Weights of a small transformer language model: 6.3M parameters, 11609 steps.
MLP neurons of a small language model. Each row is named by its layer, matrix (down: output weights) and neuron, and shows model dimensions 0-255. Each number is 128 + 24 x the weight over its row's rms, rounded and kept within 0 to 255. Numbers have three digits each. A neuron's up and down rows have the sign that makes its largest values positive.
Before each neuron's rows, "fires before" lists the tokens most often just after its 100 highest values on Wikipedia text that the model never trained on.

fires before: " of", "y", "icip", "ic", "ed", "ing"
L2.down545:112108102128115206143136129120126072154111141131146148181193101140127096103110119113134150132123133081128113135105125112144134133101146132112131121144179142095126122148108128091094142115128153106123141159147153143131135147156113123115124131106134104102129100115122097126131139141124110135071142144145109105180162093138137118149150092089155169098106144139133127153108091105139117119129112151129102166097141147116094141176121132131125134111106137165139091154122094171152160129108098101116161079171175117145119113099093165120122140123101097134068131121127152115148125137095137122109121165160087116112185143151088126126115104145117071091147138103105087134150088109110164122160153155073153119114117091121124131143139082124144128097132166102138094123148120157114132121125141

fires before: " "
L2.down544:121131126164131139146162171147124095122111175114149126136111126163143127125109126134088108117111128110105114143137113110098135090131100103118145094143139122093146165127135130153103154115126092084138104130153107165162153111154075111129120154119138118119156104125095103078119117103127098080147114142146096119116111135099130132189170128132153091139102131162153133140105154111091147128103111159145126085163130153163130103130108124122143177150171154137111120108172110142099183136134146140113146168139107137154091124128100103143154090139114095090083114182139106121082088101181112146142103104119112120127112123141103097137112132130110152103162108119150135151108107138097092112148135164113130118097125117118106177146152125145099134128125068104154111147074110086144116085094143

fires before: "The", "===", "In", "-", "=="
L2.down458:124103087121103109132138080123170096144152107126144119121114136132096154120116144158126126124117117116113100112144163153100104148189106174122140131091137151111117169138142166139082115118104121104095107144131128145101121136135131148136098129116127164112114106156127143123129121156130135147139204101095168136151140137079171112130148121117129141121175119133150144110094128144120113108154144141098120081084140144129093151161152125119108135117122100125133096169098147106133142149108105138169108107103125131132153105169146107141111137105107153166132113113153091084135153103155112115115119146124126120135090116141142094122127163140143113113174117105098109125125122093119129119154114135128169137125121107149130137140144140134144093116135156139127130092148096136136160000129121

fires before: "-", "|"
L2.down336:149118147097076154157113148114160127144108151144136139156107101125110128138113126090082176122149163130142070120163147100139115086116120095155091117132102116130161118125130098155171167145176133110130120118127122144137131151153136118099120139120123142112139125105145153142120124103125135126121161157099155109109103136169085146157161144103142139120145146123118131113101157128124181148147085122087113113147202100142097120104136140126111153108090122155147135130134141139172125165160141135134118167111108085146115147132105097122140153145150152116133165134147099149141128150141132101127135158154137139175134121157094137096114127117048147124145105122115146162107102140092125138137091134098141134110149101157150124149126134106165148137125159070102132111090137107112155023127131

fires before: "-"
L2.down618:149113126152113145084127183090136163117124142132151178125125133139087147141159122131100105124141160187165141124142140095182129163133137141134134128168164144103121128118136153149130148135167092162091160128202154110114103138110141125117121145135125109125144135173148142112132104141118110110160117101148151179133105102067132086092108129111094137107127107127130135119164090148150121087082168135112118135121131115118131105131141135110126089085141125177168164159091157145119139150105095131113171132165159099085123132051094090151142160160165118133135123117137090132117149143106137096129125101140108115146129140093116066098140112115141150121124140129118137135131147125111120127169099148139168134147124122146118129159134095131117144113116103120118164146083167108127153122130117

fires before: "m", "p", "vious", "-", "f", "fer"
L2.down300:166114136144144117143133108142131141126130121095126189119163119120132175095112121123140100124161114081147105117163140175094138058135156114103121115114100133116174118094133147102135091102104125145124124201103104165146108136177159114124152143155150146121138103137094103148144149154109169146114177128142175081126109140150120076144114134122164116161131115104164182093120112124081134098159148142146132083081140138119143095117070104122141136087129144132142129138119148103129096156097142113128100122107139139110136125091121118136151137110109088130136125173110138134134118113103111134124076127119132130139119137167123137130121115125080109110182139127151090106117127137095153126115120136098195127116156137115163110148128135120128147123130135069174166128125121138125137085116109

fires before: "ed", "or", "ing", "er", "ut", "s"
L2.down36:085120123116140165102153110122141108123110137111123122126126143122089146119142098131091126134134163175142107135122098111116117156173169141098123075107120112118127147118086123142145142177142124068109165137147142149084113158125109117148131127147100181096166139147125119116137113108106113132121119137160144097119141158129118102152111189165125152186125130159144148103135134108075110112124131088143129101122138123118096129125166111155148140167125157115084118124147135151146120116125119150103107077126130140088130145144089118170114157136102130136123119112134142107083076124156117151140126133128111119082141110085106147131141102167143097144102099124109137137129076169128128134027086145165108108110156077115164108122075120129135112116109137133120140115100131150116089104141137

fires before: "u", "i", "ies", "ents", "y", "ic"
L2.down132:090132137144090134142110104123125110130131130126137155144149107127134106157120079186145118123117136102123087127157125097114156129110109120152129128106101107164150131093148087088130114134163118127105138151077140143137134109125078133119118117129134150152172115114101146125132126109171141130090168157140086142094163154094170116133131139156110100111112099135117159131128119121096151107123119136132151138158155085166110131162133124145164108114121100107100128154108079162167100140126133140131116168148116097153092135151100144110122156166170150116106138147156136149144141093105134136139065072150121147135077163127131134118136140096129113138087110114154093119107116129092122103111124103133142085134102098138092168137149139189137125151135129143114129090099139147105098025125125

fires before: "ed", "s", "ial", "ron", " of", ","
L2.down614:137115166139108154135134124122075127155161092127139145163177114108128124107115130121146121162144112149158149110113096085155117096165111109127150112132106162145120103146113126143102135145138135129126137128162110144077111140119121114121129084142156145140131138134102127108161135139107139149144105095105112132096143114135103134097107129132119121111122154113132135110152081127084112132128140110117139101086144173117133073119131090109103144134144092178085130147168123090150173141105161144118075116159148102114114139126114133119111111117099179123160135111152149106096109136097102143110133126102154135200093127137142138172172092123085115106117128152152061117152127158118142119129152128094114138086100164113147178126113132147117103100151114122155096146099085084093110052123139

fires before: "y", "ry", "s", " of", "ries"
L2.down109:154128128112108141118141121118161151110138155130168134155179092084117150099129125101132119110067147125109123123125101126113100098105095113126158148071150111141134091130074130157123119183085137151098089151151126133117151126127113098095149081138157116120140099185114102135147148122088129141106095147112146128129139141139167143094175176162110149139108182121116096171134112146121102156137161120113130106111112096130105071079115111106148088151148110158131098159142155120172125089093099116111112123133170123109116079152121158131112121093123159120124197103162100126133116160105108118158161127114114138137150132153146147099126112126114157129080133137152102140134103118146138144113120118127149151144135091132106112099154108142087123118174155154123115120105143162146120119130120